Weights of a small GPT-style language model, trained from scratch on English Wikipedia: width 448.
MLP neurons of a small language model. Each row is named by its layer, matrix (up: input weights) and neuron, and shows model dimensions 112-207. Each number is 128 + 24 x the weight over its row's rms, rounded and kept within 0 to 255. Numbers have three digits each.
After each neuron's rows, "fires after" lists the tokens most often just before its 100 highest values on Wikipedia text that the model never trained on. A number after a token or word is its count.

L6.up1725:119139116112159109130117144146084145081117106104117153104156092103174153134106117137147089159086094134146123098123122118117164139127117080110103108141191127120120150145155117112159117086157144119195112110137146085129143167160120128137131158135152108159163085147109136125130091097114131153
fires after: " " 57, " (" 14, " Pre" 5, " pre" 4

L7.up1541:099164128156090133067137141112105121086183106078095157089194111129154109144144137105151110156106111108142120118137102126134125133109090066132090100146144133120134147121120152136111139132129138128118058143137134109122139106135122143078116132147137139127087152132153119133118136115144138152
fires after: " " 41, " (" 25, " rail" 11, " a" 5

L6.up944:109170095133176100126108112130076187119106183123108103092137134091156129112109151147150119105166160136144132136130128140133138184125126129102096121150141107134082131166136096079114127148110102130137107100127127140113170087186167170156138130143114133081111104119151096129146157133092164103
fires after: " M" 19, " m" 10, "M" 7, "p" 6, " B" 4, "m" 4

L6.up310:168143098094160148150105146127142137134111121140097130137112136126114122099130148105126065167129100127101169094129141129149174091098145095118123141161121131128113119089074139102115133128152104127083164088142137120099116162138083106104132123108102125139104132102160162134104137128143125120
fires after: " " 41, "em" 8, " M" 4

L7.up1641:146123088111114117121180146149116169130132174134116153188151142162138089134133094119151172127124145140146144130130146086138147148167099138188124122115115148146143129137107136122135153147090094130110135130149154140175144103131107145164113166170099064124150140125091094150135148140127164089
fires after: " W" 20, "p" 17, " K" 9, " D" 8, " F" 8, " San" 8

L7.up1440:161103129080097105118157072119136144189141105123129161121186167149115129143108141145162140135164105125110154163131166155142123109142102149130140140104149090119156083117064166161121151171127136175082089132121150081100129138124155111142166127113120107111127153074099135132159131168134098177
fires after: "F" 18, "st" 11, " L" 6, " W" 6, "f" 6, " F" 5

L7.up1902:123125138105114164137095150137112139126137075143125144155136085107165136159200107143126110135122067150143079140111109138106154128168119133086136111165122114126118171138117150153123141128094100117135109109121113150144141126198165105115091097118120121116161168146161164127136132138140142087
fires after: " " 60, " in" 5, " July" 4

L6.up495:140102142159172125107169111142147103131069136130101115092081115109157144120151126135108148150110129119150155166130104129120169131192125109164116137158123120165094157099155111127179128124084083147122119124105110134103182142154096103120173114087168110125141111144155127115116123115191126124
fires after: " " 38, "9" 12

L6.up708:185153109116169126104090178162128135151161098121142132126137154122076119139160147187161114141045159111151123116170116129154139127118111129127114142068109125122132150183129119162129154107146132142124083123123121155129105114118143088131180132096157127097110134128136150122122191129109127128
fires after: " the" 26, " New" 13, " G" 10, " North" 5, " m" 4

L6.up1073:129156118172160127103123129095152158149150131147110122114132116144150128114118147134194128167175187160113130116141141081121103132132134086138147149125154122106143164146156109108106094113156131153126150127168121097133129080145131115094115158134107151142110112134119163143088102130103149138
fires after: " Al" 21, "-" 14, " Th" 9, " th" 8, "ok" 5

L6.up744:106129109114159102137140169143167151125105142129107138079107134139091172166144098088122132131134139136122126160128132111137111085127094127157116065133126114084114156142134100120136153109172124124156103118125105073141160106178144073116148146141174134175111127149122166175103143143142179124
fires after: " (" 16, "-" 11, " b" 10, " B" 5, "ud" 4, "ent" 4

L6.up924:095114117117093156155153112084167159143141116148096126116091115157086130142099099131165160102133152145131078133145122154122086120127143153171139109121163139119121162141113106114131126134151133154115143129149123134126082152155161089117145140174159134105097112104121146108110148108087135142
fires after: " |" 31, "-" 7, " H" 6, ";" 6, "pl" 4

L7.up1058:131127122093134164154106130132183091095173129097151121145103116103143120098140130111127145125127171135083121130129130097114122129098116170131124104131153136124076120144152091132113118081122130143161166135146143146112092117131134100139112146095148100134113167126107139152135106130114140152
fires after: " " 33, " B" 10, " K" 9, "\n" 5

L7.up510:126115087100154113092091163155139109154158164145131112123127117114149146126140085122142083134164170081117138113132159163127088130120128111143152162105145110108106103100128109142130138177153141117112104129143143120095120090114122152115129167127173155104127120142117137120151128107124147107
fires after: " B" 13, " M" 12, " U" 10, " A" 8, " b" 6, " S" 5

L7.up1136:131128140155156137097109119163106146136138093118098118131139117131136055158168160123132100171142106134093077070140171132126170134116104137154147112139088101117091136178140129143131144149080128121138102094162139131139148123068168112117138125131137144125110089114141111122074167160153139136
fires after: "1" 21, " in" 20, " " 20, "," 8, " the" 5

L6.up1564:149128160121157085155164090158144142131142146159113119131152148159117166137133121150120133175144158170145120084114110115112161133138136123115123127144126140093115082091116114139096140128170128105178116146089094078141110134132116161160145153112145155149113146202121155115099110117081138110
fires after: " B" 20, " b" 17, "ad" 6, "B" 5, "b" 4

L7.up1044:126136139114113146111110111131136122124148144116116081151109129147127173148082146148135130135158121122151139092161131140148097132119111174124105123137148106135127142109132134087131075101085113129126120130111141091127112159094132096136140146120134117149149144103104126145076109127102071108
fires after: " |" 47, "-" 8, ";" 6, " W" 4

L6.up262:161163096216145147104176128149118094144106161117122109159116130139099090148083151116147133136111163102125146103115128087159150133128146140120141131087134144138081143120123113096128115097143138118100159120112159161135110101108160100116125139111136108170194112157121142098153165134111148121
fires after: " " 43, "0" 16, "1" 10, "o" 4

L7.up445:105087150117149089128142130140130128124134147139103168143143123138138145132097131080140096156112173118090150161108118120130096182080069158134120107166101140087117096167132135116154143161163136108164138142122109108132124125159142141114123145124062168101188105089141127121134132125111141110
fires after: " B" 19, "-" 18, "B" 6, "5" 5, "eb" 4

L7.up2049:105100124182110137138112144106107141135115132145109110107097153124120080143130176070090105082149096128093147094094118056163128117111099117136134181126117154138092098092082141122109099134123117151162142120115143145133097118106121153097143130151187109111125124128125134127120138101134140083
fires after: "," 26, "2" 14, "." 10

L6.up153:149158175126145130150154085121165158119117116145112143153132137105092154110118102129129139125112146166123154130083099083084099153112114090124121143137159115115151156119129132106105134138167075160145145127122111156112157157146065132134133137173119122108110136099123133123155135170097121116
fires after: "l" 13, " was" 12, " bel" 8, "el" 7, "us" 7, " L" 7

L7.up235:144130074157112147126152131174107102128119106138162139103148125085153087148163101107137110138118105105148122141110133138088160111110117133114113086139128098121110130166096119150094162153140143114120157108122104068115161134079145133210081152111147127166123104129129134079098151114124105142
fires after: " W" 29, " D" 10, " C" 10, " A" 8

L7.up1650:120130130149176103131139126130128131145121100128095129098112074116141121131181119146116150116128177145108096153144146133151132119106120155111126144171184109080119091097137175154148099120132111102138154170122059086164070167140157107157115162160128100144102117121122112131121125091156137154
fires after: " " 80, " (" 14, "–" 5

L6.up135:101109139198138146110160094132145156155142156135062125129152074126095145153141137113185137164133160098148122161168122114122147104142117138128108123127082156142100159142081162146100175118134118158124119153137128105123127083117131139172096164151144140147145115149114134112119124126135119115
fires after: " M" 16, " W" 14, " C" 9, " L" 7, " F" 6, " A" 6

L6.up1688:133115114123106157111147086123173142162148095171129121111144116134151106099181099122161120093128112133148117127106156154151177135132142155094175113121131104138108176131118162164130085121149197148163133129156120128101134111132099129108137100150113130165141175108060076108162166113103145113
fires after: "he" 16, " Che" 8, "oc" 8, " sp" 8, ":" 5, "o" 5

L6.up1950:110120118098125097156137113168096094122129124127122146134099138131136120106115117102136119122120111153128054151140112078167160105126108125113107145107142125089096106122135168119142129128118121111122129091123113157126148132133129136160104090142097109100170136153088140160139139131132134127
fires after: " Win" 15, " W" 14, "-" 6, " in" 6, " In" 5, "g" 4

L6.up563:124118112119139087139177143149130152117132092149105118101112122132173142163101135122108107148106147074176161105112117091137127114139117138123138130133174113128148143125100144151139131092136098097121114096075105102132096093179118146132178134129145119071143123179136135125137158105136143112
fires after: " |" 38, "In" 7, "eek" 5, " on" 5, " in" 4

L6.up444:091091136095118118134126089117146120145105114135091128097114150120135129151149116114110103093148097146140153112117134138161061158137123138154108153169143101123148167123105105105081128150100108110153086157133125116138130138179156115100144130119130097130149161120114178154135118184170104132
fires after: " |" 52, ";" 5, " Team" 5, "1" 4, " " 4, "0" 4

L7.up1400:136154140158128111127127180142155143131128128098128080148148112095122134132132130138131098100125151151120162089137100179132178119121118142135105160108152117141083092141119127147139123114095122149119122123102120076138090115113136101145124129133148128120139114128098155153107086109125117160
fires after: " " 26, "–" 21, "," 8, "h" 6

L7.up174:112113125136136131150082151135123099137128142163108146151104130074123117159107111152129128133127123115099173133181149101159159133113077160097135083109122130165111129112140139125137163121162112135112081143132124145121123121138086106138158114124110113148149170157102131104099125142145132129
fires after: "2" 20, "1" 18, " Ch" 7, " " 6, "en" 6, "4" 6

L6.up1507:110073138136177130168158129102108160111131133150124120102136154137112131143105156136130154113165124108151115124137143144132091105137083121117100157089082139099137105101140117149186118119119137156163150163080113176143099102097117121137120158132126127148143168122120154152117151113150080117
fires after: " and" 21, "," 17, "|" 12, ";" 12, "-" 9, " |" 6

L7.up1819:106133129140133134093162140140129110129114149084121112150106123121124145090102149141161107149093147167112156116128139150136124163118128121133122156161106108109129160083107124123161099133127148115089142108125114122125141156111110134172098135118097172144104147147146125144123133114101105072
fires after: " " 38, "ig" 6, " October" 5, "." 5, " June" 4

L6.up1261:088125137083136117131148106095083102145122145130131123139131169142127115145158139131092098145123099162117129095105125143147131187136112094139106139110108103136130122147109132142168130086147132130132146094099073091120068113152136124162126192116113122120156174121102152120136144111142106165
fires after: "," 30, " the" 12, " (" 5, "|" 4, " a" 4, " and" 4

L7.up2162:096128158107115127151136138110130127107165105137105132132136049090156120162128097120138090101125119117103125116116105117089137147122090112101163128157167116145135128143112114134175104116112158134119140097126138141151143145108143112111146152153121168142127155121162107164117157118136117102
fires after: " " 51, " (" 9, " sub" 4, " a" 4

L6.up1818:156134126110168138111103136142111116110113065159108095119133145145128110117140086149170113125147090106165100099121134163146145157165131112119121101163100119155097106157094106105142143122119126152088134091129128128141167099141151111159156157109097129130135110129142136120127110134120091087
fires after: " " 43, " the" 17, " in" 9, "|" 5, "," 4

L7.up632:138076134130109118123136169125144127117150133113126104097114125161195124111073109135068094104099130112130086121093136171120186147173143153110145159166189147104133160114115145151111146133129113122145144108166107146138128157140129134112098128115151126132159132110081076071100093128142111095
fires after: " " 24, " (" 11, " K" 9, "." 6, "==" 6, " b" 5

L6.up1382:135103143108156109090109127134124124145171124077096098122107120111119072167137112110100102175157132126120112139128106098151150098089125167126124135169127163173153153096127089105178111134088151113133134144167140108147140047113129146180106103083157123159110147125125173137128134091126119107
fires after: "," 18, " |" 14, " the" 12, " on" 5, "In" 5

L7.up1599:159129132120135118095114150130118099105134139096087155103090105141134143134099107113157118109109112108176128145122121113123134199097141144122094113149135116180125155150144117167177112166109144112131137181148128139132128154122171121071130141120106094141099160092146153116145119130148110141
fires after: " |" 40, " " 30, "." 5, "a" 5

L6.up530:159105124131138112119177190124125128115121111135113140121148155161153142140177153083133083176127156154168110131149126127087165166114125129138094122128096128150120121126141117165148168151097160115105107060109117101134099175155138130181135129146121145098143086137148114126097115099093142138
fires after: "1" 22, "9" 14, " " 14, "3" 12, "0" 10, "–" 9

L6.up1437:133127103104112124140095148137157157156115094147084131088092153138130127131141127154128115122121141140141145099173118155153101111130130170117095116121148153103137108132116130142136133107087146113116156119159100135140130149105138122088119113103110090097151124134118164110092125172136141118
fires after: " " 20, " T" 11, " man" 10, "b" 6, " p" 5, " Car" 5

L6.up1462:161134111128145111092140135111100128130100096149142107086103113152147142107116122104135152182151135124174138117138106166113138142130143112130128120113156137137158123160144110185090115104106122142078110134096143147138147142141108096173138158079096125120093153118122151128125101083135097152
fires after: "–" 27, " " 25, "9" 20, "0" 10, "1" 5

L7.up1549:100135165147153138138135107154164111121137117114104092121103077119169116118124096146099146101136113065143089143128140099117142109103103136107094147100111112161096147104157144152135133148149123178126121115134154145157111103139149113110096138140161095117138161122120167095123136126116132118
fires after: " " 43, "-" 9, " the" 5

L7.up417:137130121117153144094130192138118132132109143116119092092134110152113165075160151097141140091119148095161152187121114111125149085129152112113098136118150156148130101125091167155141084181155142136119128136161121083108116148120115114166146080148093072114120118110148103114156104090110115122
fires after: " " 70, " US" 4

L7.up1019:094101147161181119127149133133126149124139118150093071167122105149153132121107098131121146135120186135144101115166104161160141114154111128160161147096129111138079100157095121129101139109136077086100092142131086112091168103139070153174163167133132146147131139151158063139146134128130145156
fires after: " W" 16, " M" 11, " St" 10, "tt" 6, " H" 5, " p" 5

L7.up418:107145111135143168139115098134136129187161084163107092130123105081130087167071127129129116127143128138129089131135067087163139113118130106132099117145095141130124136106112137126110114149153112097116162125125125108132097125152118122120134115088114108146062148163112127174149119128134124117
fires after: " " 86

L6.up946:107167136097167114117111172118176132134090086111102080137122107100125134087097118137147105097130179113111098177108118097143135131106136101152129081146146180097099096114121125127163150094122141110142148124135122122125101086124087105140146106092130131103117151162105171124111135174118142114
fires after: "1" 72, "-" 12